Weights of a small GPT-style language model, trained from scratch on English Wikipedia.
Size: width 384, 9 heads of 32 (1 for keys and values), 20.5M parameters.
MLP neurons of a small language model. Each row is named by its layer, matrix (down: output weights) and neuron, and shows model dimensions 64-159. Each number is 500 + 40 x the weight over its row's rms, rounded and kept within 0 to 999. Numbers have three digits each.
After each neuron's rows, "fires before" lists the tokens most often just after its 100 highest values on Wikipedia text that the model never trained on.

L8.down1469:522522463507433485590475538528574542534452465456450506520501501487500424520468335499408503466487506519509445468564465490464559489521561452526458453449467467516521527428511523464527523527459517495489534447459497482476556454498542521482577462513440530536457542460441439539530482467410508492
fires before: "-", "\n", ":"

L4.down904:487502472450505482490422438516540541521469433552465501472452499524505462542464587462492537488477497533507471448504483490494421488443508485465487561465539469513526499489441448532509481479469519451527568540448517521491592525483525524466410459477482595505496521500494530473497516455490468467
fires before: " in", " to", " ft", " as", " by", "."

L3.down1240:481559593515554563521459423591571546403487527518512521491496469505528500403509562480491471448539470518507498459483486541513428452535441493473491471520539512467561449500565492484510516466498519445507554497493464468499478416482538558505483476469434511459477532544437510509531484473449449515
fires before: ",", ".", " and", " in"

L2.down594:456518489521486478490513484533541545538517482512474548462561508540486525525520451513506586502548540516499450472447472575462529461558580452444539509509481450566541588483561494493507403445444535488470475493488530498518464456558539448550529501543425516514540607480427454485548538526511585520
fires before: "\n", " on", " of", " to"

L3.down1459:473568465502478482468501509476500526491455445567495507540548534490406540596514523522470506533465544468525511434499480445441527569425509552514525553479527512482517570490450485546516513454473492558451495501498556482418454535542520525484480546490476516466498447430492519546529527496605524457
fires before: " of", " to", " was", " were"

L8.down606:532590512453539504514542553545581550558518467481591481439500512466443497514439558481570517547572488574485526498463493510508524531510477483467427438525446470511564489490450504452483529482524450530490495501479467541519537479477507496429447541489524549544536600484486513496549466556434565466
fires before: " |", ")", "."

L3.down959:547481569530548483511514444538576527507535505491524487499452512481523531452499560527473490497525490535528527512475494480469443406459519621530589510483576532493530473508460486504502469519592509489546522524463503484485579474472503517485415507461424481446491510519502494459476503556511520500
fires before: " |", "gl", "\n"

L4.down346:499513479528575442546501470488522545441493440492479585539396537436505474545442492479512437465532497522496514479504525490543463448523526453521527575433521502495508431574487492475528434492453452512535470504567546516526510553536556549540495545539509508447512566467449584578463508524506489571
fires before: " is", " was", "'s", "em", "en"

L4.down397:473608578510500478514443419442566409505517526512445524467557506498532430499465461445535461475515500512526516446483586525523478495494513488557510549472483552545483527478506479471453520478493477527506521463534501557405507437505491467586490498459519487487538464517503506524412500475495528528
fires before: " the", " that", " to", " a"

L8.down1484:535459524496506500500457482567412516515521545503517551451459490536443522524447474578524456527527548489465549463557480494523562559505531545464420480527450438499502564418527565561536535517470554434483504568488505482482543542464511523447553464397504560480473498450571508442467402434507535513
fires before: "\n", ")", "-"

L2.down555:609514571520509472455459471506515433522456592472544540447452560531479498486450572437497501515464499522450519495525513466474474499484513440441536490547524426484522494495488445463453574575489469502488532497566598517397514481493472529492566475535489445479525496481482547502499534458436545503
fires before: "\n", "-", "ib", "."

L3.down160:429475555424513470496506476517546546433568503648522512509549476519479539528533429460500600520574462462417542544550514477472465526559552519502531493559530532492498394487535502430480518544497520517513483480507448444489514470525515489556444482431482442551525490540519455461472439570479577467
fires before: "\n", "'", "',", "\n ", " |", "."

L4.down219:475504515490475487524510447551517511519515530496507529556544517512500452573408435553557478462482517490510508486500484493483578561551504465529454526508508496501526502497518550546557456509433423468457491498560442519457538475464519540439472485581488420399551532532531418448462489447502554555
fires before: " |", "ird", " as", " a", " the"

L3.down884:444531537539504515553477440490502481546507487494519471477491535488446416464568458523500562455568524556526488480509477569537461537502429569459505485450448493473534540514553468502468499523519464487529499490459490506529535474515551549452533553478437428474483498478487515462475448521482468417
fires before: " ==", "==", " of"

L3.down110:511499446409424494572548538469480543515539565486489521454521487513445492543527565548510511490439571478425511547529559460514503518516444538515481498490433514478500537512515515580475611490512427539535505511431494467473534550507498498473465495490507540533460448481479483426528444522482432448
fires before: "\n", " of", "T", " 0"

L4.down645:537551506457474540480486484498542452561477517461463497453621531515449473480558488463486504523551462484587422521518527524523434459459543475513476532508492513439407533503569516506562478453429563523450507557516460558519514536504484472547495470535449536524525563537464549508548447464544504494
fires before: ",", " the", "ate"

L3.down1108:491521506602459508564556432506526452503482515453566516453510460505460514501469476504513505475446433468492480592562491424500523513513471538528523440543567449548517507478533462487480440430476516526499478473513528527474579508487447467445404544540560448477511510476481415488497508428450518512
fires before: ",", ".", " in", " of", " and"

L8.down373:532477435489397545503471509453435539518478463534513550487450490466477570476513525540512525475508507535499478452487555507502485510483463537564543542502534506520439494627521533485525491541506509551501579485436484494466461536489419442510481540439446531519487541469441558512469448468557527511
fires before: ",", " of"

L2.down1152:448560448460497500509454588537523488546514509511622513412514462505527460459444477465478546554493517441502476522509536526477529467533519483468439570534536440505459556558464508579553520484545509537484513562503484487533534483464504545463508473584479551487486495459447521548408499485521525545
fires before: "\n", "ule"

L3.down882:495438485550546530521457481494618545444440418509517485451561416471522439500463509488541579481468519553529502560537523452494489533467550507520519481477488545486536468560471479491534489438423511541503491504456518509454554477466500476507535517514504396480552538485518518571482537512451552478
fires before: ".", ",", " and", " of", " in", " to"

L4.down1018:494486477478580533415485463520532588467520453549547510497488478459502522441522520478542570505488526531503586578495524484516420476501506479471465508506506492532511479482480483557512466535499548530500511527510576452518481560490440501528487500548542529452470511505443492439469557469542486486
fires before: " by", " in", ".", " to", " on"

L8.down300:465466476506521526515464569480496520458544503517429558498421444540470448477474540555525476507566547510434512550448493562475440436499618518462550470488565500503485543572594528511477565539497472447547552501448519540461557467465453506488442581520488514514524532531499488454552485519532474506
fires before: "\n", ",", " and", " who", " He", " ("

L4.down857:541458435432481479551441501475558534485496456514516508507505472512555483581528536463512515498513483482483546486504470533509450466515505459492547469449497535489526430488548415483491495433512496518552583478550522472523471554500491503481505440545562547557486541503472498495479459503506468551
fires before: " by", ":"

L2.down981:489542501506519465583464480489530530445548537493486462456488449486501497515507502472492529528492463472432529543539447555490549530465572504539461480445607521466448487453555531529443473488518568512501513466529485529446445500425478490544457435488531517474512545472527500467499496445511568444
fires before: " of", " century", " in", ":", ","

L8.down529:434490497521536420491525500449475482470474493567525502498523530524510487514456544488537503574449445473509482467415519530499474473518593541468478498522532625545524547449473493501523544534539524497465509468456456512523545463586507498490558545473509476481498479479509496440457545489550516497
fires before: " 0", " (", "0", "1", " 3"

L8.down225:519513477493488504498495456528542555569462506543519499425528510484527488412538555468507533553502488508524483431608509516545478509464498485508371524477500460443479511441491498509474493528523483425463514518523535509560518465496542471461452528505533518528439430503508578553514527495525500468
fires before: " in", " by", " on", " to"

L2.down1436:493531469530486470487498554480507444477452503509459501500538510501469522452486557503513485546445560530504586463579546431496542561479566545460562514507567477460497466508505561510498560498532507444479537485460482453498495502435535492487513541473474448488411502506504541504512519504479526499
fires before: "″", "′", "°", "-"

L3.down1030:462540484479483478470473481574520437493499472425520538583558438518497423501493478443507496533440511525498577505468488505545525570525515463515444489461460486562503496400508482502503442501512549519533494537525495498494508493469520490448579505530480464525452506484481459498531523412552451520
fires before: ",", ".", ")", "),", " is"

L8.down983:464516450443522500564437473477527547428445576499499509453533501485458365471463495454463466454492484529499534527516491503433479479536533462588519517465456517486506490533521498559446590467511439503456509532559495455434458499517498488435488466518493538534498528449485512469460434452501531541
fires before: "\n", "==", "In", "-", "The", "==="

L4.down598:457556601559506489527450432523577473483529552524512451534556464531503435508462437515449499495540480515440503506519486483451482479470563518456477507536489478540475526505485504519524529534531422519435597496496510465493475492506477558458466483525538537434420508511493480369479502443446437452
fires before: ".", ",", " in", " and", " City"

L8.down1185:464543497504504524536498436514474499487556417525525521448472421507514488434520547529461582471511493446465523483531470460474575560531556523513536514553469530502527550514430495531365522480423414544545524480489495530485506510442485499474499503475467545546499554486421443558532398533496522406
fires before: "\n", " The"

L2.down584:540460517508494413470521522507571476456543536475555500464501546467538469510504515548556551576411454531522536546489484477530546502433527453545458560493461569497509461489477539557455457465467460509512491515487568574490510512404452515522554525430504504488443464496471396451523519535525558502
fires before: "\n"

L8.down1348:493483534467500489432514503488457422463539504473526511517556477570475576478552724517470512561516506467480504487495522488596476461479514517439499507521492503530497522525520526474512500548579556405560545484567483484527497484472522457510479559518444505496472559481480558487511534554456470543
fires before: "\n"

L8.down1024:484514443468484460632524469493512550461446583499543560452506546457446412495509390494479486457509470482444506508476545498457481439500515455548488498456510531522509438470486500524504501492511446539497520444541534464489491539477562517495466478403534561506482491470460358460475472496482528517
fires before: "\n", "==", "===", "The", "In"

L8.down372:496429496499495468594484523534543482475481546519475451528477505470521491567542445476456505412494402479525486513453510450481551493566514495520509472428522486501539486549426496446489505545459512477500483509446440552515505397446493491495453481532463530527585522461441469543459418498496466468
fires before: "\n", "|", "-"

L8.down430:558511484604512547462501474536450516528433483501500478449585522510546478501460564475478509469485472511480505532488467476466446507602468525533464466454536431478534473516516442488548405522549473516493438500493539463538496544552531449530506561545433532478481523500475524490482407515598517500
fires before: " |", "\n"

L8.down476:413538534480474583513579473500548449556478487496492512578420479473455549453520552508517558479495493542483471536495477497555457526530483479367513467468506528609574523486468489527515469547546551566519489537523441454535523484531564475546548545449537496472456501543461564550494530528483464526
fires before: " |", "0", " (", ",", "–", ")"

L4.down930:480517537547488464516538427541606496495455429540512497521524481478513477447533523480478476476474419493568541518510553497516464519447489473547488461539539531483590498468533493503495441442472447505533488560484455522551522547508460512462501543518400448511436577484475493460531525464489524444
fires before: ".", ",", " in", " and", " of", " at"

L8.down38:490476489459480468501492469473449577503552461541541452505480507499484527480514593549556503475458484453495549521484408546514508518497553480550492482458486541484494492474586474543580473513482548539499498503439505557465511474463465534524452449504472534555509389427524539511460483459491525500
fires before: "\n"

L8.down1259:553433527461432498539514506462541480529562531472504503500444536520522488552580583549504472484515472480515443474504461495494443537527475439506493527426522503503477495511568492450525463437495451405490459492516500551447518511551505538480504506471485461523506525557469563489518472546493521477
fires before: " |", ".", " Year"

L3.down1045:533530567479531496473440498565538478473497564429540495477567491541498499506528464486441515508485525462505510485503474534529436506505536523526489466546507515526483545461536415470507439483537561482542481497527555497516524466527558486495572514531510440519503515500497486505464500475437491484
fires before: ",", ")", " –", ".", "\n", " |"

L2.down283:545488488500480570457529500510497464472530512454507498497497478496452507539483557438516401549495529538519541543455505535445495402497487505524543539533549485419470500524559470426559482437537500547513536531505494543515573475486511498456502478542503469541460485537487506561577537496553577534
fires before: "\n"

L8.down527:480506528474594495478460522505518483564537475455518532481486441534462482516462577462494487522489468453546521492541503429457451547559450535562469528476541478478550524466591472486504502481538471506522445417526478489487457493546492528459546474470506533498465465502467559544474599453478435550
fires before: ":", ".", " by", "-", "'"

L4.down1418:490524535520515586456441564530521497509454437438517479476569491449518574369498503504568497525541531443507463477470511502477505503507505490451540478585515485458512555542453474495519488516508560521508528560482509461565543510479557518499493546527503483578396562564440519499509452514492485570
fires before: ",", " the", " he", " in"

L8.down522:526521510504494518505502502459492503525414504492545473514534534478465461445503514516434565444502508544472490494506555509536504484544502502422499446512517492536519476482401513458542494475555513570545476515529500502502542507551515471504505499439407432514533555493513510415505443529545543458
fires before: "|", "\n", " |", " 20", ".", "ir"

L8.down1099:466512570507395485476553462509467478447489502531452532538503562645513521494538582567519539485461485461434500483551451548465507498490508501516500498512503506459477379495460554527481453447481513535487496570476487488534504397537476542456482488468448436422503502550569477479505512482499515454
fires before: " |", " /", " 0", ")"

L3.down533:469517609581468521536532446501531421559431512456520483535585506566594417528539528554442494458464486458544501580497513493475483508522520558526467507486453528454469604416492471499487477568545529469505469489504543480515512491563494495517500488534532425569469558490456511488511500469456466502
fires before: ",", ".", "\n", " ("

L8.down35:502535569458543556632446507482510546426546532504457462509510498499566360514515443479496424481515499526422549543503546501491464525490537487554515547486526495491401452502517490439446512525483483480501515507527517473470524447478506480463475462489529470544445474505484392487489456517541426520
fires before: "\n", " The", " He", " It"

L8.down1306:481498490550473451483533510526440524510480548511556402468425609588479613501512599561503539470528517543523520517453427537509560547496522457480507530500434550548492429481489527493463525531537516547504538511475531480524454497493478484548506561516474446509482464577537463502545564510453403506
fires before: ",", " |", ".", "iter", ").", " when"

L2.down1141:595524504516504515497511516501560534450527459409475450496598508473526462494457558522571450452506539470478492497498549474476464530499498513452449471520543452442568547464473479554510547508541455511484483434545464485475516505401506528567497509457448545489498491544556563522464511498476467481
fires before: "′", "″", "."

L4.down1160:473560632539512539489538462510484426450477581493542496521452510574501463448493524498466509456549502485496545523457489479429494473543555495526493420438497429483464494506505461493503463433509495485558526552551535522525520562541492509488487500566453479470487534537443571474484463502499496554
fires before: ",", ".", " in", " to", " as", " and"

L3.down518:527551523445484507475514451461537537468474468480485519509529496492526458486430478526479508440482499492504499488422514414532508539427479533470485501458543507546489446570462517469478505501505546511492487463465548515476575473563444471490513557491478526549490503437441430532531449524499481436
fires before: "%", " |", ")", "."

L2.down1505:538562557452515561434468480441484509490570455403564539508462505508460525547557459494443487533449472507402542485463491461555527447396489507528536535447435516429487523508496455483594404585478490492537530485440533500476532527395464447465528508528455467462411529538422489530498491501453435459
fires before: "\n", "ies"

L2.down533:494496497497494551485498499482534527490533457517487508537405537501476482498521444384445505492439500504492447554504465572478595487480523468537542498465497515533542546465503431536483530506556527516475551513500529502476513561542452482554558505521447526473462446494529516449528515485500476538
fires before: " States", "act", "adu", "marine", " War"

L2.down1263:482527547574454535587485489529510520516479509421557522479504559528464479535529469463556456482544499501551500450565510474410511583451427487470473488558520536538478459518477400533521519447442410470469427451552522519454519502479482487417514472505521480521443509542495494486565409482543471517
fires before: " |", "1", "0", "2", "3", "dale"

L2.down873:430481549542500528431526483583468511543545464496462546537465485550474482477517468535534470447520522582474507475485495500462537497491499461468499487465490408491456498467502447532497468547558505489459602485510513468482477534550461556480489403544461510570506490435464483493475417451495487506
fires before: "\n", "b", " were"

L4.down311:554500502451586465463524471507483485475499486494508508441494468499485560438525611495484560564507487527486545528503496504566442482515575549422509493572557476467496546503445522481528557444491575497473559483536554529518454441490537539518495480491575477560465505531468521567625509490511454573
fires before: " as", " in"

L4.down294:543532523588487453499459541603543435533541517519495474503512466574509489574508513437500470486529463516568525449594457557515534432454502525500479513449527464557501547490439501475501475513432533505468525535537496476537478442478456530462501512551541553474444497491540476482533547487459505481
fires before: " |", " as", "\n"

L8.down1390:464500465537525459537414520539494497509490457463508513636527558451459465488584603526536531520470477568554493480461543490501503484541547544497517507520475501547504476458435557468596507529465419508498489497493429430551510538464519505502515560518537505480479473513479474526477491580549448470
fires before: "|", "-", "\n"

L4.down743:446591495483531452421457496495575557555489529462491513438518521452486426475471452512389491512465510551523520524553495515452507441489558445572486518488441493483434467550480477529445570466562414550487541480511527473446546511493537536465479558494519499573476565483481509435422479553460506501
fires before: "=", "===", "==", "|"

L8.down1287:475385423473499459531443508552470531527512527451538488491483495507492556530493597564516485527450506523432529473448452514564441490545548579435535481499429488519467527451513487443623468481473476511501503469449500523506509514519429518475506497464510441491512468471446495513482500534453544528
fires before: " (", " |", ")", "aged"

L4.down1306:363538468479499534563478436584542560493484561510540479495539540474481463469463392545489489497468517524480523543507446501491476511526556454566465544434537498539451465539486550602500545519487431529483513498496502532425497563493525514479504484509484513573467489478459421459464439417499527502
fires before: "==", "In", "===", "He"

L8.down1104:559609532506533553485451468477564528520491438472492487495551506577394464624492565450495487432524515448552403510481442494482479459523522510502501462518492542511570574532600511518530503447561451488503454418462499472509416473506458515539486474492525533496485504493548539507445460539486492433
fires before: " the", " his"

L8.down1441:505585516440506530576547465482495496516453494514505453501536430508499498483520453455431501507505467481557415438480514480521436490509468491505513499521542480478437510461552486428491536465492430447484530435530549507506544558571486563485516487551518454501516496551506565393512503543475456533
fires before: "\n", " was", " is", " and", ".", " were"

L8.down149:510527501465497575620522495522480538482569518482519487524495511502543333500563319484553437445487468472430507536476545449454444514501548511521490523489488505455441456497494533467475527537439423480448526494530516527514489514552488478485458448537503474477477454522530288458511437519512484528
fires before: "\n", " The", " K", " He", " It"

L8.down252:485414517548458416483427566489483497558462470543526543542520476500494488416460452511524496384518431505523461457491497548493512521544494526500507427541507498448518486516461460458500438508545514520561487562450506552499544482440468517510467516415560519501459543496482493457520453466476520430
fires before: "|", "\n", "known", "5", " |", "."

L8.down744:486512457420451463599474539467550492499537554531510571513483522494545452516496440454460472481484470464492583464481465474416481545544522541519522491460473521555486463496530545442549527545481447490477489450492528529461548411543496527449452494531508453573491485499447404537494425514479475541
fires before: ":", "\n", "N", "W", " The"

L8.down1369:459496478499501490499516499452497459471523489469521499452529483494514542483429616488463517563506499498484494486436442477512498517507511499481483514530512467521485534415437544457475520504528463519515452488452593501525509538551427447539398601541573451594456534472458494476524502403472488442
fires before: "\n", "|", " |"

L8.down1219:515482473497421536572510511507491510565456568472514466461597472521529502512432558523505458553497454536517528515365521516522457511480422502477495392425470515494482427449467542464429465514488525475476510528468499516494554536515511497441595513608518517546510529552520499501593471432446495477
fires before: "\n", "-"

L4.down211:512500486502544494494556537501438471469516483484534512556449473502425477504492473501503552488485545517417487509478518462476524522464478514475518551435503506540518484516527561546421514540429490509447499499433514471478515569492468498433553526488486524535509470527548401503489464505525466412
fires before: ",", "\n", "s"

L2.down955:571521491531524559522484524474516460556536481425543483459581595440516468521556506445484545486502503463560495558494482462517582532541517536515462464496489438511466497482501478466554514471525469527466420490540511475523439517438470472553513412521466530462478465534462490529521447495481422496
fires before: "|", " |", "\""

L8.down122:524607567519506512558512490526469451523503507499515445530604449481586430454457545471491490485474520514504472540472501463528532479535496485551496527490508530528418510447505531502437484545601482483533530556489553531504517537526500450489401499497520548474548510442515517471490490414501502439
fires before: " the", " that", " it", " he", " at", " a"

L8.down1143:479541495469533406496558492473489463547482481503550572489534473439505552482412580503524532507537496464542511506471511476529478523528541475447448520474491462532518536508525480524553462476543467575551503487549550480523434510513518466427510492492545583498441505545574518519564498515479561516
fires before: " |", " by", ":", ".", " Succeeded"

L2.down683:513555545452544478514497483510507490497485494497553548513511509491461448532458444556513472439475473551495564569501428525481492433453483507480477501445500487532468465491553471447561574547494535470551473494533480589430536549416452571498460494530524546542568514487502485503501503521449532502
fires before: "\n", "2", ".", "ow", ","

L8.down307:434531598453469411429490485516511498504478453514512459497469444489499581485469678420532546578490509481477486482495449521560527466484534526431479508591563476491475500497508582470495545460507499500471560489476535510454470452464508483546551547505557457548469518494475503475496518514490527504
fires before: ")", " |", " (", " 5", " 94"

L4.down296:451585607535520568491473457568598421416477483568505496503538519531522430475513502457445425544499432475528552461483423512449469507475497474510469446450494457474527478453536498525497484500572492479521528516545499459536548457547517542476529477509534480466510533489453537488474467510430439549
fires before: ",", "\n", ".", " and", " on"

L8.down718:454586540565443546540519489508515491446470431468443447509461534490458511436567595478504505485531447513559551510525549500473501453478512521517453476495607489510494497515484481558464487527513484479498531417468491474518471524601480474513558470576538529498539476504506564547579521404596482473
fires before: "|", "\n", "-"

L8.down473:521499532491478498671516458501499480549503464468510488482527509503527375511548259500495464422509543514480547510534496499462483503536532493526503522521511562473485492483496501503511496483503502483569484495579554493519450514467444502488494468461489429439506447526506387532502521516485483512
fires before: "\n", " The", " It", " He"

L2.down616:510505485455553489461476534520488507490550500497472457510517430542462551492486527469461505498518573515404521444429516524569562482470469548526557444494570447554491536506470540460449444524515480496496454456462461520582537541445510430494429475576496558521512600529409534493527553502539488436
fires before: ",", ".", " million", "000", " from"